config.toml
qk_norm = true
init_std_qkv = 0.028
train_tokens = 388200000
MLP neurons of a small language model. Each row is named by its layer, matrix (gate and up: input weights) and neuron, and shows model dimensions 176-239. Each number is 128 + 24 x the weight over its row's rms, rounded and kept within 0 to 255. A neuron's up and down rows have the sign that makes its largest values positive.
After each neuron's rows, "fires on" lists the tokens most often at its 100 highest values on Wikipedia text that the model never trained on. A number after a token or word is its count.

L5.gate551 [140 142 163 126 135  77 155  78 102 164 116 132 135 168 123  85 140  88  93 137 143 149 130 109 135 108  86 193 142 101 117 112 105 121 138 133 126 132 121 160 153  80 109 152 102 121  76 126 132 124 113 163 174 140 136 136 151 107 108 123 114 166 128 149]
L5.up551 [172 145 130 122 120  90 142 145 124 114 137  99 112 104 131 136 169 103 132 101 115 115 165 120 128 119 111 138 132 101 123 122 133 126 130 130 141  68 128 125 115 118 134 155 121 118 145 109 130  98 103 152 155 123 121 132 132 108 136 133  81 126 196 134]
fires on: " |" 25, "," 24, " since" 5, " from" 4, " is" 4

L5.gate431 [145 103 128 128 107 112 145 121 115  88  94  94 105 128  95 149 102 118 124 109 119 154 149 130 176 124 121 125 136 137  72  93 110 143 110 123 139 123 125 137 110 154 121 180 124 171 157 160 167 139  96  87 136  89  93 128 123 121 133 122  81 151  86  96]
L5.up431 [161 128 138 190 146 137 126 117 113  94 133 118 155 123 111 139 120 121 107 139  79 148 139 139  98 164 114  90 138 134 136 106 109 143 158 147 109 159 127 153  82 134 145 141 111 126 161 136 132  96 103  99 168  74 109 154 140 127 164 120 152 112 110 126]
fires on: "\n" 57, " \"" 13, ";" 7, "—" 6, " ·" 4, "," 4

L7.gate388 [111 157 130 133 115 142 155 131 113 157 112 155 138 127 144 129 156 108 104 125 106  75 151 159 163 143  70  90 134 145  95 141 156 156 106 119  87  88 113 121 121  87  88 125 145  99 164 122 133 119 116 118 117 169 108 123 141 122 154 173 129 117 123 145]
L7.up388 [110 121 183 137 103 162 138 120  77 108 119 112 105 130  88 124 126  83 119 150 136  76 161  88 138 161 120 109 132 181 133 147 136 135 142 137 103 147 119 118 144 111  66 169 110 166 158 156 147 127  98 146 101 130 172 152 140 108 151 162 134 137 174 131]
fires on: "," 41, ";" 9, "|" 7, " |" 6, " (" 6

L5.gate445 [139 116 150 116 148 140 135 132 173  80  86 141 158 113 118 139 119 139 126 180 144  98 107 132 129 142 114 111 122 174 142 145 131 119  92 150 129 144 102 132 125  82 110 111 100 123 118 153 125 128 141  97 107 156 148 154  96 126 134 108 118 143 128 125]
L5.up445 [164 129  91  96  97 132 121 101 171 117  96 138 143 114  92 132 151  94  97 131 129 102  94 125 136 135 127 104 114 122 129 150 133 135 173 149 101 139 129  96 104 151 161  95 117 177 160 140 123 171 130 132 143 114 122  88 118 116 139 132 133 142 155 139]
fires on: " Y" 26, " Q" 17, "k" 8, " Kh" 7, "y" 4

L5.gate517 [140 101 177 164 109 109 102 154 148  67 136 105 154 146 116 132 138 131 139 170 150 149 137 156 142 114 115 135 112 153  59 174 141 115  95 121 133  91 142 144 121 103 137 123 137 119 151 139 141 118 185  84 140 131 142  98 100 159 140 114 168 118  79 103]
L5.up517 [134 158 149 151 136 114 170 130 133 163 102 124 162 122 126  84 132  94 167 163  88 175 133 208 149 118 123 120 146 171 113 142 138 153 111 100 139 143 130 104 143 164  59 101 171  84  93 118 155 139 161 147 117 128 160 148 133 120 112 113 135 141  92 100]
fires on: " D" 40, " G" 32, "app" 5, "st" 4

L7.gate426 [108 112 107 107 135 159 119 118  81 134  68 101 162  98 138 136 167  92 111 100 120 149 118 193  96 134 113 157 112 162 155  73 131 107 179 139 143 125  98  84 113 187 110 135 112 140 148 127 141 139 182 102  84  73 114 137 141 132 118 124 108 145  91 106]
L7.up426 [113 133 125  98 130 102 145 108 143  97 107 121 134 103 119 130 157 126 103 120 130 128 114 138 133 167  99 148 146 164 152 114 128 115 140 113 118 133 140 122 101 133  99 150 103 166 173  98  97 128 157 124  96 172  97 136 108 114 141 126 124 109 119 129]
fires on: " 1" 22, " 3" 15, " 2" 9, " 0" 9, " 6" 8

L7.gate116 [105 111  85 186 141 131  97 158 145 155 160 143 146 152 116 146  99 124 136 116 139 102 158 114 121 105 144 132 139 130 110 109 122 144  94 118 132 122  97 182 165 168 103 114 149 135 140 139 119 118  99 124 137 122  96 117 130 108 112  83 162 135 142 138]
L7.up116 [ 89 146 107 148 108 130  94 148 191 139 143 126 113 163 131 123 100 108 112 112  97  97 119 135  84 105 102 144 181 166 109 169 137 139 153 122 118 108 124 127 109 103 139 110 108 167 125 151 170 134 129 120 155 131  96 176 132 118 105 163 119 165 143  96]
fires on: "–" 55, "-" 41

L7.gate512 [145 159 110 112 152 116  97  98 122  98 166 120 127 113  87 156 127 111 116  66 139 119 145 114 113 137 138 158 129  96 126 131 119 100 150  69 129 138 139 115 112 146 140 130  80 160 131 119 160 123 152 161 134 136  89 110 116 114 123 119 119 154 133 143]
L7.up512 [131 154 135 100 118 159  65  69 160 110 109 123 109 104 123 143 144  80 113 139 105 108 134 111 107 188  69 109 158 141 123 138 172 149 104 115 171 164 158  69 152 139 116 108  85  86 146 150 176 120 145 148 104 167 129 121 152 126 169 198 173 166 111 136]
fires on: " F" 46, " f" 38

L7.gate394 [177  95 136 112 125 121 136 137 117 133 133 139  98 139 126 149 125 110 155 158 147 172 133 155 115 107 194 138 104 159 154 120 122 156 137 111 121 137 127 115 166 163 117 121 105 148 117 145 169 100 185 121 105  93 133 132  97  86 149 142 137 135 108 166]
L7.up394 [117 139 169 107 139 161 124 144  99 126 102 122 129 107 181 110 125 116 110 115 177 147 158 154  91 144 183 152 152 115 119  99 102 126  96 150 131  96 135 142 140 131 102  76 142 126 128 128 113 157 104 145 114 110 134 115 141  86 132 150 115 193 156 125]
fires on: "," 89

L7.gate113 [118 122 125 112 137 157 136 113 118 146 104 131 154 131 139  78 122 128 108 141 158 124 152 119 130 165 149 157 118 138 109 109  77 139 106 109 120 135 123 119 139 108 146 144  99 129 112 145 123 146 144 132 141 158 141  85 122 115 120  97 106 148 110 147]
L7.up113 [133 150 160 106 109 104 116 122 139 134 100 137 132  74 158 110 118 110 158 122 113 116 112  97 148 141 106 151 172 156 123 135 119 132 163 115 134 162 131  95 159 104 131  87 153  91 140 159 125 126 140 124 141 171 122 141 140  92 140 141 134 113 102 139]
fires on: " f" 39, " in" 6, "." 6, " F" 4, " lack" 4, "/" 4

L6.gate467 [142 110 143 110 113 131 159 161 182 128 124 134 138 128 131 128  83 103 140 106 132 128 115 120 117 128 164 127 111 168  94  68 111  91  73 140 124 123 133 150 120 162 122 145 128 121 113  89 139 137 141 127 124 114 151 146 135 118 147  91 149 120 132 134]
L6.up467 [ 97 136 147 133 133 132 132 127 139  96 122 148 131 151 103 141  63 106 107 154 134  88  85 119 164 104 125 115 135 109 134 157 108 110 151 111  95 147 171 154  79 142  97 112 110 135 105  98 131  84 149 140 144  94 106 127 125 193 148 146 163 147 111 145]
fires on: " g" 27, " r" 18, " c" 14, " s" 8

L6.gate316 [128 173 121 143 116 107 121 121 123 150 123 153 139 123 129 170 124  89 124 165 143 112 127 140 111 132 109 150 133  75 138 170 140 134 138 115  68 127 133  86 150  92  90 139 163 125 134 158 137 117 166 116 166 149 117 176  92  91 157 118 182 109  97 146]
L6.up316 [152 163  95 133  99 198 146 126  69 157 136 145  98 159 119 132 134 119 145 103 101 163 150 170 112 178  64 134  79  80 119 110 134 155 121 129 114 147 150 148 107 143 117 104 159 126 123 160 118 122 124 152 144  74  80 144  96 105 125 111  79  90 109 140]
fires on: " and" 55, "," 15, " or" 6

L7.gate29 [126 170 152 138  84 136 144 152 123 139 146 130 136 135 156 178 115 108 126 142  79 149 123 103 155 131 124 135  88  85 114  89 152 109 109 126  84 116 107 140 121 128 148 122 102 109 102 122 138 137 134 114 137 112 124 104 122 106 119 151 131 104 140 135]
L7.up29 [182 159 135 162  91  99 171 153 106 105 148 162 148  90 113 141 110 140 159 131 111 119 157 122 113 131 152 153  88 143 142 105 128 121  96  90 167 112 104 122 105 114 149 157 146 132 125 152 107 154 126 123 117 146 131 144 156 133 132 160 101  93  99 117]
fires on: " the" 46, " |" 11, "'s" 5, " his" 4

L5.gate441 [139 161 122 157  98  82 137 117 139 151 112 154 128 124 146 135 140 102 146 126  96 155 125  93 130  78  99 156 136 121 120 111 139 106 151 133 142 101 165 133 130 153 159 102  95 177 127 151 127 123 116  84 165  96 125  85 169 111 128  98 119  83 144 156]
L5.up441 [145 145 109 173 108 113 104 106 133 121 150 131 142 115 129  89 121  87 120 111 123 151 143 126 114 108 134 159 147 136 128 111 119 185 130 142 142  94 193 112 128 154 166 154 153 139 157 144 153 108 122 120 150 130 132 104 176 115 105 104 101  99 150 129]
fires on: " |" 80

L7.gate102 [128 112 143 165 140 132 137 142 145 131 143 132 125 151 171 125 164 162 137 133 114 104 111 133 154  98 153  84 157 150 194 102  81 111 114 107 135 177 153 134 152 147 108 124  94 114 110 139 143 102 104 126 126 134 147 161 140 130 120 130 150 118 134  79]
L7.up102 [132  99 118 127 142 144 140 171 111 184 129 130 145 125 129 145 160 142 103 170 118 132 112 156 121 166 146 120 104 171 136 104 122 164 146 133 126 105 110  95 125 144 122 111 111 156 168 118 110 131 124 135 131 124 136 112 127  90 132 143 111 148 156 179]
fires on: " N" 78, " |" 7, "." 6, ":" 5, " B" 4

L5.gate388 [117 119 123 151 123 127 149 117  88 119 137  95 153 101 123 125  93 119 118 121 145 167 132 116  89 142 137 143 108 116  73 132 129  91 102 117 107 121 148 134  78 148 178 177  94 151 155 131  59 139 145 139 116 152 113 200 132 135  98 160 106 146 138 124]
L5.up388 [130 161 160 109  92 144 119 168 102 115 105  93 107  82 144 119 104 112  99 108 146 138 124 148  87 111 131 122 115 138 114 131 122 143 123 114 149 107 174 203 109 172 139 117 157 115 120 106 112  88 125 104  93 137  80 151 136 136 141 188 108 145 108 122]
fires on: "," 71, ")," 4

L5.gate91 [ 82 122 106 157 139 121 105 128 105 118  90 102 126 169 126 115 140 166 126 123 125 152 167 113 127 154 157 144 107 121 140 155 122 125 125  97 135 125 119 125 164 157 103 164 155 166 161 128 162 170 147 135 106 100 155 107  96 120 139  92 133 123 130  95]
L5.up91 [148 132 154 132 141 141 102 172 109 153 150 125 142 151 123 149 112 110  98 122 137 110 119 123 112 149  87 140 148 100 147 151 126 152 117 134  75 155 107  85 123 131 136 115  91 162 138 140 118 139 158 151 114 105 120 125 107 141 162 156 125 130 150  86]
fires on: "/" 32, "–" 13, "*" 9, "-" 6

L7.gate416 [ 89 111  73 159  95 155 127 110 127 151 116 124 135 109 130 129  98 132 119 131 115 123 136 114 122 124 127 119 134 144 110 133 133 135 138 154  93 106 148 144 117 153 122  86 127 128 145 152 164 127 121 138 142 141 128 154 163 125 137 103 188 121 130  94]
L7.up416 [152 127 136 128  89 168 162 130  97 136 113 132 115  95 137 131 146 128 115 104 111 139 123  86 129 124 129 158  80 113 112 119 145 123 119 116  92 113 100 131 146 143 116 116 140 115 105 111 154 166  98 107 120  86 138 146 111  99 149 124 106  87 155 110]
fires on: " \"" 53, "\n" 30, "-" 10

L5.gate531 [116 103  85  97 145 103 144 161 140 127  95 152 163 113  82 123 124 125  85  97 100 148 135 163 111 165 118 130 133 131 110 102 110 112  96 122 150 119 143 129 136 132 107 157  76 155 112 128 104 188  98  98 113 142 103 151 114  87 129 153  97 123 161 114]
L5.up531 [150 102 137 161 127 121 148  84 109 130 119 155 159 149  85 109 170 125  99  95 162 104 113 119 106 160 103 125 148 137 125 120 127 112 102 126 142 154  93 106 126 119 122 173 136 150 141 134 181 150 156  98 122 135 131 171 115  97  98 120 117 104 122 147]
fires on: " |" 27, " of" 11, " 0" 8, " 1" 7, " 3" 6, " -" 5

L7.gate114 [115 127 130 126 141  98 140 154  63  99 127 100 117  82 120 120 134 143 143 154 170 127 109 141 145 133  96  70 126  97 166 139 114 121  70 135  78 127 126 123 166 108 108 135 138 148 168 115 105 138 134 110  85 139 132 142  94 120 111 127 160 111 161  93]
L7.up114 [140 115 182 138 193 166  78 137 135 132  94 133 144 113 136 156 161 129 140 135 179 183 124 143 101 140 114 132 110 154 157 138 142 155 107 135 107 108 133 162 137 122 104 124 109 132 162 125 133 154 162 127 107 118 136 145 111 110 121 104 108 135 140 137]
fires on: " |" 32, "," 18, "." 15, " ." 7, "9" 4, "LC" 4

L7.gate506 [115 106 155 136 113 134 117 136 111 115 114 137 144 171 149 139 137 108 117 120 135 151 102 157 123 111 112 123 137 105  97  84 120 125 142 122 124 125 166 110 115 169  96 114  87 131 107 154 106 144 118 151 134 107 115 126 108 135 113 113 107 138  79 107]
L7.up506 [122 124 151 108 115 136 121 111 138 102 123 170 135 179 108  92 149 141 142 157 144 104 103 114  94 141 110 171 124 145 115 129 116 137 103 141 125  98 147 157 158 122 143 134 133 166 142 101 132 117 124  96 102 103  64 147 135 145 166 137 105 173 134 140]
fires on: " Women" 20, "Ch" 14, " Men" 11, " Team" 5, "ch" 4

L7.gate321 [125 141 124 141 117 129 103 166  99 159 161 143 146 127 163 158 116 132 134 130 125  87  94  98 110 192 146 139 134 142 156 121  57 112 105  70 121 163  83 171 101 130 181 138 123 135 140 154 108 143 172 122 120 146 201 147  96 133 154 136 102  95 147 168]
L7.up321 [124 136  96 137 183 106 135 108 130 151 165 138 131 125 143 150 116 155 123 160  89 125  99 115 111 129 177  86 104 108  97 122 122 158 140 110 118 194  99 142 122  83 103 121 103  98 131 135 118 135  72 106 134 123 129 146 124 128 106 123 138 129 135 130]
fires on: " N" 33, " o" 9, " Z" 6, " Č" 6, " Q" 6, " J" 6

L6.gate456 [166 173 125 154 114 103 137 155 125 120 104 124 104 147 137 120 136  96 143  80 135 176 136 124 122 128 105 122  89 134 114 142 113 118 146 153 155 112 110 124 119 105 129 154  87 140 124 136 127  88 104 127 116 140 123 109 174 115 193 149 158 154 150 141]
L6.up456 [ 61 124 129 178 114 128 103 138 104 157 157 171 103  81 136 162 100 131 123 141  89 145 160 184 156 122 121 155 150 135 117 135 155  99 144 157 146 134 146 159  83 158 110 174 155 101  93 147 140 120 169  83  95 128 169 120 120  76 180  85 118 121 148 150]
fires on: " |" 48, "–" 17, "-" 7, " T" 7, "ap" 5

L5.gate134 [122  98 119 124  78 152 172 149 120 123 116 109 163  98 132  70 113  93 110 145 143 132 160 197  88 119 168 146 125 123 139 138 103 153 127 144 130 131 133 115 107 172 150 151 127 122 165 115 121 114 135 154  99 136  95 164 117  97 124 124 106 142 151 121]
L5.up134 [144 171 114 148 114 137 102 145 119 108 112 111 138 110  91 103  77 143 148 127 130 158 145 124 111 123 134 120 152  58  85 133 129 117 117 142 136 142 144 137 105 140 162 170 120 106 113 120 154 107 144  99 127 169 117 195 137 133 158  89 115 166 142 128]
fires on: "," 88, ")," 12

L6.gate142 [ 99 127 137 136 136 161 137 167 132 128  65 130 134 142 126 166 109 123 141  92  94 141 113 153 119 152 107 130 100 129 157  90 170 136 130  90  95 145 142 103 136 101 126 110 128  85 123 131 149 201 144 150  93 150  94 136 147 151 109 110 167 126 117 168]
L6.up142 [101 151 147 108 148 140  81  81 154 103  76 120 144 110 132 140 100 108 123 126 100 140 108 101 128 170  94 124 107 148 143 114 116 100 129 119 101 168 112 133 155 131 105 104 124 133 131 138 144 163 140 125  92  94  72 117  82 123 103  99 106 155 156 110]
fires on: "." 95, " ." 4

L6.gate361 [128 118 152 122 144  94  97 128 124 126  93 119 141  99 121 186 103 114 124  70 118 167 117 165 135 137 154 119 135 108 117 114 128 169 103 120 116 120 103 124 101 159 124 133 147 153 126 149 119 129  98 123 133 139 126  86  94 123 152 101  64 133  98 148]
L6.up361 [ 78 128 153 127  96 105 131  71 114 156 124 155 104 106  92 129 116 110  96 130 102 151 136 119 131 119 131 117 145 114 158 160 147 150  97 119 150 132 177  90  72  80 145 129 130 145 112 177 146 127 145 153 113 133 198 117 135 137 173 129  82  89 127 136]
fires on: "w" 18, " W" 12, "ew" 11, "W" 6, " Sw" 5

L6.gate6 [ 99 136 147 140 155 157 125 139 170 126 110 104 110 135 113  88  89  94  85  93 144 114 110 124 137 133 107  93  93 128 124 144 133 101 137 116 137 137  81 128 160  61 139 114 118 133 147 103 157 176 157 141  97  92 115 152 138 140 147 167 113 156 116  66]
L6.up6 [ 81 131 148 116 169 107 135 113 145 136 141 105 116 158  90 145  93 112  98 128 157 154 157 149 102 152  91 164  73 153 135 118 171 145 140 118 106 112 115 123 121  95 160 156 135 145 117 115 119 131 150 138 126 120  99 169 134 181 107 190 135 148 125 133]
fires on: " the" 28, ")," 16, "," 15, " was" 10, " is" 6

L7.gate344 [136  86 102 114 129 146 151 151 152  95 144 124 133 138  98 102 103 129  89 163 164 156 162 162 127 152 122 149  86 131 122 130 143 125 130  90 114 103 133 104 133  94 127 178 187 119 144 138 121 103 125  82 143 126  93 179 107 103 111 132 104 137 113 135]
L7.up344 [108  89 137 125 162 154 141 117 174 151 136 161 149 160 151 131 116 103 130 114 110  91 128 133 135 147 159 179  98 143 119  81 165 116 135 126 141 165 101 134  87 136 125 119 136 162 139 118  63 105 124 125 129 118 121 140 135 125  96  77 133 151  93 141]
fires on: " c" 38, "|" 34, " |" 11, "\n" 4

L7.gate270 [124 113 100 126 142 159 121  86 136 178  73 155  95  95  85 107 102 110  67 131 153 154 120 139 159  89 171 177 126 131 129 136 138 131 185  83 160  98 156 158 138 119 110 118 117 164 127 114 132 140 111 111 145  82 127 118 141 145 111 143 114 153 132 181]
L7.up270 [126 141 134 129 115 124 137 147 100 102 121 162 117  93  86 170  98 162  61 140 128 128 149 105 155 153 111 170 108 154 129 132 144 136 104  71 115 132 148 116 141 166  99 110 153 139 147 133 151 110 121 153 102  94 131 121 148  87 141 120 107 122 111 118]
fires on: " |" 29, ":" 16, " against" 8, "–" 5, "|" 5, "\n" 5

L7.gate241 [110  91 127 120 148 117 152 131 163 147 110 144 113 126 129 136 156 162 124 171 132 124 164 155 128 129 132 140 107 127  78 112 141 144 131 118  93 150  82 127 127 171 105 139  97 125 109 160 190 117 104 164 150 129 157 149  99 159 135 136 132 149 138 132]
L7.up241 [148 162 128 144 148  98 201 122  98 126 133  68 105 148 157 131 122  91 113 190 106 169 122 152 122 167 176 129 131 143 109 147 152 123 186  92 155 140 116 133 103 146 121 131 125 116 154 119 124 153 104 125 135 112 129 176 139 101 131 124 100 184 126 147]
fires on: "," 93

L6.gate526 [127  65 109 146  96 100 138 146 159 128 122 128 149 108 132 155 108 116 138 138 130 133 158 109 114 138 162  92 163 118 150 112  96 104 144 114  94 138 133 100 104 144 111 155 134 127 115 106 174 126 140 140 140 141 125 133 130 109 140 145 137 109 123 160]
L6.up526 [101 159 131 107 157 134 110 168 109 159 130 142 112 148  73 160 113 157 146 117 121  99 144  90 139 128 144 164 110 108 152 115  83 139 132 129 109 177 111 106  98 142 117  89 148 163 147 103 122 101 127 108 146 131 199 166 157  98 152 155 127 117 166 113]
fires on: " " 47, "\n" 18, "-" 6, " end" 4

L5.gate496 [ 99 123 119 129 152 121 122 109 111 138 122 125 119 145 171 177 123 139 123 134 106 142  93 122 108 159 146 129 148 145  92 135 153 137 141  91 120 130  76 134 112 106 140 190 113 116 113 162  99 116 113 155 141 156 121 145 146 147 172  98 169 155  78 167]
L5.up496 [152 144 108 129 106 165  84 145 147  99 131 108 112 124 109 208 148 111 107 146 102 157 104 170 131  94  90 146 109 135 148 148 128 152 123 111 132 170 138 142 133  81 164 133 101 107 138 135 119 103 106 135 116 113 162 152 132 172 151  96 124  90  64 108]
fires on: " T" 64, " Th" 13, "w" 9, " W" 8

L7.gate420 [142 179 120  97 107 174 103 125 113  94 118 126 184 158  98 149 109 142 122 160 103 145  98  96 162 157 146 106 133  98  61 155 125 160 113 118 127 184 131 141 107  92 148 129 155 140 158 141 133 145 148 134 108 131 118 146  94 167 154 126  95  94 124 128]
L7.up420 [126 140 105 117 138 121 134  75 128 115 167 120  85 137 110 202 134 123 147 149  95  53  98 110 144 117 122 140 133 112 114 131 119 109 102 140 172  98 117 124 114 121 109 112 117 127 139 179 127 147 160 121 131  97 148 119 119 121 127 142 131 179 147 130]
fires on: " J" 33, " Y" 31, "Y" 5

L6.gate97 [104 117 151 116 119 142 147 135 138 128 114 144 108 120 101 118  83 103 110 162 141 168 122 137 161 157 141  88 132 118 123 180 120 115 132 112 126 153 119 132 137 119 167 131  93 134 135 128 167 174 121 156 119 111 115 116 150  98 146 130  97 121 101 121]
L6.up97 [148 127 130 168 121 144 131 117 101 149 128  92 131 123 108 151 116 152 122 143 141 172 124 121 145 123 129 103 153 155 126 153 121  71  97 127 108 115 129 149 140 173 171 143 109 110 142 133 139 150 145 164 131 124 107 130 139 119 146 132 101 138  96 104]
fires on: ")" 32, "," 11, " is" 11, ")," 7, "-" 5

L5.gate245 [116  78 152 146  98 129 103 117 154 129  93 124 127 100  94 103 128 131  86 143 103 120 105 141 140 110 108 132 150 143 122 127 117 112 110 142 167 140 131  93 168 102 119 175  93 107 159 135 141 146 125 108 130 163 131 141 150 118  68 157 118 125 139 130]
L5.up245 [115 131 122 109 121 101 125 106  71 145 108 144 149 128 131 149 168 135 100 120 107 113 138 129 157 140 118 165 190 123 139 137 169 102 105 113 132 152 132 124 116 163 135 108 142 141 132 125 105 160 171 143 137 115 122 122 139  84 129 152 133  79  86 126]
fires on: " |" 25, " Website" 9, " a" 9, " www" 6, " code" 4, "\n" 4

L5.gate207 [146 154 115 154 117 148 129 162 129 139 134 109 168 119 123 135 124  82 150 151 103 141 111 141 116 147 148 148 113 137 114  92 133 156 148 120 157 105  69 156 128 102 147 107 154 112 154 129  92 148 131 125 142  97 124 141 135 127 179 142 110 154 100 151]
L5.up207 [ 78 118 112 108 137 134 103  90 169 129 116 186 137 133 125 117 121  82 119 114  88 146 149 141 141 106 105 120 131 150  97  89 135 143 116 104 158 119  94 150 135 139 135 105 152 101 115  70 119 100 162 116 157 113 104  83 105 161 128 124 128 147 135  76]
fires on: " |" 37, " and" 9, ";" 4

L6.gate421 [ 90 127 127 113 103 134 143 116 127 116 124 191 133 134 127 100  96 121 103 150  85 131 121 110 148  95 135 118  98 110 119 128 105 115 151  86 140  98  69 122 137 187 167 116 133 155 125 112 140 185 116  84 139 110 127  86 112 118 116 132 162 142  87 129]
L6.up421 [138  93 141 122 124 133 110  98 165 119  87 126 121 112 129 114 151  90 114 125 130 153 159 153 157 107 109 124 140 137 159 162 157 112 130 141 144 142 107 103 152 169 129 101  85 101 137 106 161  98 105 120 127 134 125 124 105 131 161 121  99 121  79  98]
fires on: " the" 27, " of" 21, "," 14, " in" 13

L6.gate298 [ 83 115 130 109  91 152 102 148 166 106 154 127  85  77 117 139 124  66  98 128  88 176 122 124 157 127 155 166 142  96 124 144 151 131  94  96 133  87 166 131  97 152 125 126 150 133 141 101 132 100 124 145 112 119 147 162 151 145 147 135  99 101 125 161]
L6.up298 [ 91  91  98 173 142 149  91 137 140 129 123 156 112 158 123 133 139 150  85 166 125 135 143 135 159 115 145 143 159  95 128 158  86 115 177  98 119 148 120  89 116 133  94 125 155 156 118 162 194  80  80 163 124 116 126 136 118 119 167 133 148  97 121 110]
fires on: " m" 58, "W" 12, "H" 11, "w" 5, " V" 4

L6.gate382 [132  96 122 137 146  72 123 144 114 147 134 155 147 128 139 126 125 106 106 166 141  86 132 158 129 116 138 142 122 151 114 126 108 130 121 117  94 163  99  98  87 150 142 111 121 151 134 165 108 132 136 141 109 133 151 166 123 102 166 146 103  65 154  92]
L6.up382 [153 143 129 111 116 115 127 147 108  92 147 130 105  90 122 118 128 116 134 159 131 162 131 157 113 151 127 141 105 131 138 118  78 129  96 146 114 132  97 160 156  98 111 108 104 157 136  96 105 137 121 132 112  73  93 162 163  88  95 125  80 157 193 123]
fires on: "born" 47, ")," 31, "," 13

L7.gate212 [108 143 178 150  83 149 110 162 154 138 123 168 142 102 113 145 120 105 117  92 109 124 110 140 106 119 133 134 138  96 124 139  93 146 110  84  86 114 106 133 142 128 139 129 141 113 190 132 153 129 127 148 136 165 140  94 110 114 148  75 105 143 120 119]
L7.up212 [122 136 139 101 145 133 128 154 159 142 131 102 137  94 115 117 173 124 114 170 118 146 124  96  97 145 159 150 137 168 138 145 141  94  96  97 133 149 120 110 136 180 159 131 119  88 143 167 132 128 132 125 151 128 141 145 120 125 174 148 132 167 129 143]
fires on: " W" 37, " R" 14, " l" 5, "W" 5, " St" 5, " K" 5

L7.gate263 [137  77 106 130 168 129 132 126 137  93 134 153 142 100 117  85 205 132  97 120 140 117 105  99 121 125 136 117 103 144 144 121 163 128 165 133  98 114  96 100 132 126 143 113  94 140 143 137 114 136 110 114 142 155 134 175 112  93 150  86 128 153 108 140]
L7.up263 [123 148 153  82 165 121 124  63 102 111 139 164 140  69 160 157 101 116 138 118 118 170 126  90 141 118  89 135  85 101 148 100 107 100 119 149 140 101 104 173 130 120 139 125 162 139 135 140 184 119 130 147 133 108 140  87  99  84 147 115 126 191 147 111]
fires on: "." 28, "-" 27, " Anna" 5, "–" 5

L6.gate120 [117 134 160  79 143 186 127 103 117 160 121 136 139 146 130 109 113 122 138 118 121 140 124  94 141 180 119 125 128 140 134 163 136 114 147  98 129 146 112 111 103 111 139 147 154 113 156 126 156 114 132  79 123 147 149 112 142  82 163  97 121 176  91 104]
L6.up120 [118 137 134  89 132 158  93 138 153  97 155 101 125 166 131  89 123 121 155 122 143 128 135 150 112 164  73 136 102 153 113 122 152  99 155 148  90 153 113 137 123 120 183 139 146 150 142 140 163 132 128 123 141 115 158 135 111 132 142 103 127 137 136 185]
fires on: " of" 34, " I" 8, " II" 7, " Lord" 5

L6.gate607 [161 169 107 122 120 114 134 104 154 143 148 151 135 132 121  94 119 111 134 131 110 191 162 155 131 155 123 146  74 146 113 170 129  99 134 152 106 128 147  97 103 128 139 119 103  91 160 105 165 114 129 125 105  96 126 148 122 124  92 151 122 142 112 132]
L6.up607 [178 167 128  95 109 138 145 108 121 109 101 123 129 126 131 131 147 102 146 148 118 163 147 158 106  88 145  92  76 153 138 152 118 123 142 152 131 119 116 125 109 133 112 135 131 123 128  99 147 141 137 137 124 146  93 140 120 152 129 124 104 133 128 152]
fires on: "," 34, "s" 15, " after" 11, " before" 10

L7.gate430 [148 104 155  93 127 141 181 156 119 150  94 131 131 102 166 146 106 117 152 137 139 147 124 138  97 160 119  74 136 140 138 102 141 129 120 134 123 130 121 161 126  96 158 144 138 147  95 126 111 148  93 106 157 112 122 119 133 132 117  97 149 116 135  98]
L7.up430 [117 115 128 141 117 128 144 168 104 144 106 115  92 165 141 140 135  88 124  94 105 134 155 146 108 159 109 135  92 142 106 129 129 142 111 106 133 177 116 134 158 130  91 197 120 183 163 129 121 127 170  95  63 122 105 102 155 130 160 138 142 133 146 118]
fires on: " (" 25, "–" 22, " |" 15, " ." 7, ":" 5, " −" 4

L6.gate576 [109 102 137 181 131 110 109 129 131 125 188 135 150  89  74 137 111 122 157 135 161 178 119 131 172 130 155 147 106 117 117 138 152 171 175 134  94 129 188 140  84 109 119 107 119 132  74 125 148 129 106  79 153 148 120 167 132 115 146 115  75 104 112 144]
L6.up576 [ 87 106 108 120  97 174  96 109 119  86 143 145 121 130 168 140 160 101 105 135 149 134  85 127 150 159 126 157 144 117 151 125 152 136 122 123 163 118  87 125 138 141 101 130 129 143 159 168 139 100 169 131 116 110  74 167 143 117 119 135 163 114 140 135]
fires on: " c" 42, " C" 32, " Col" 9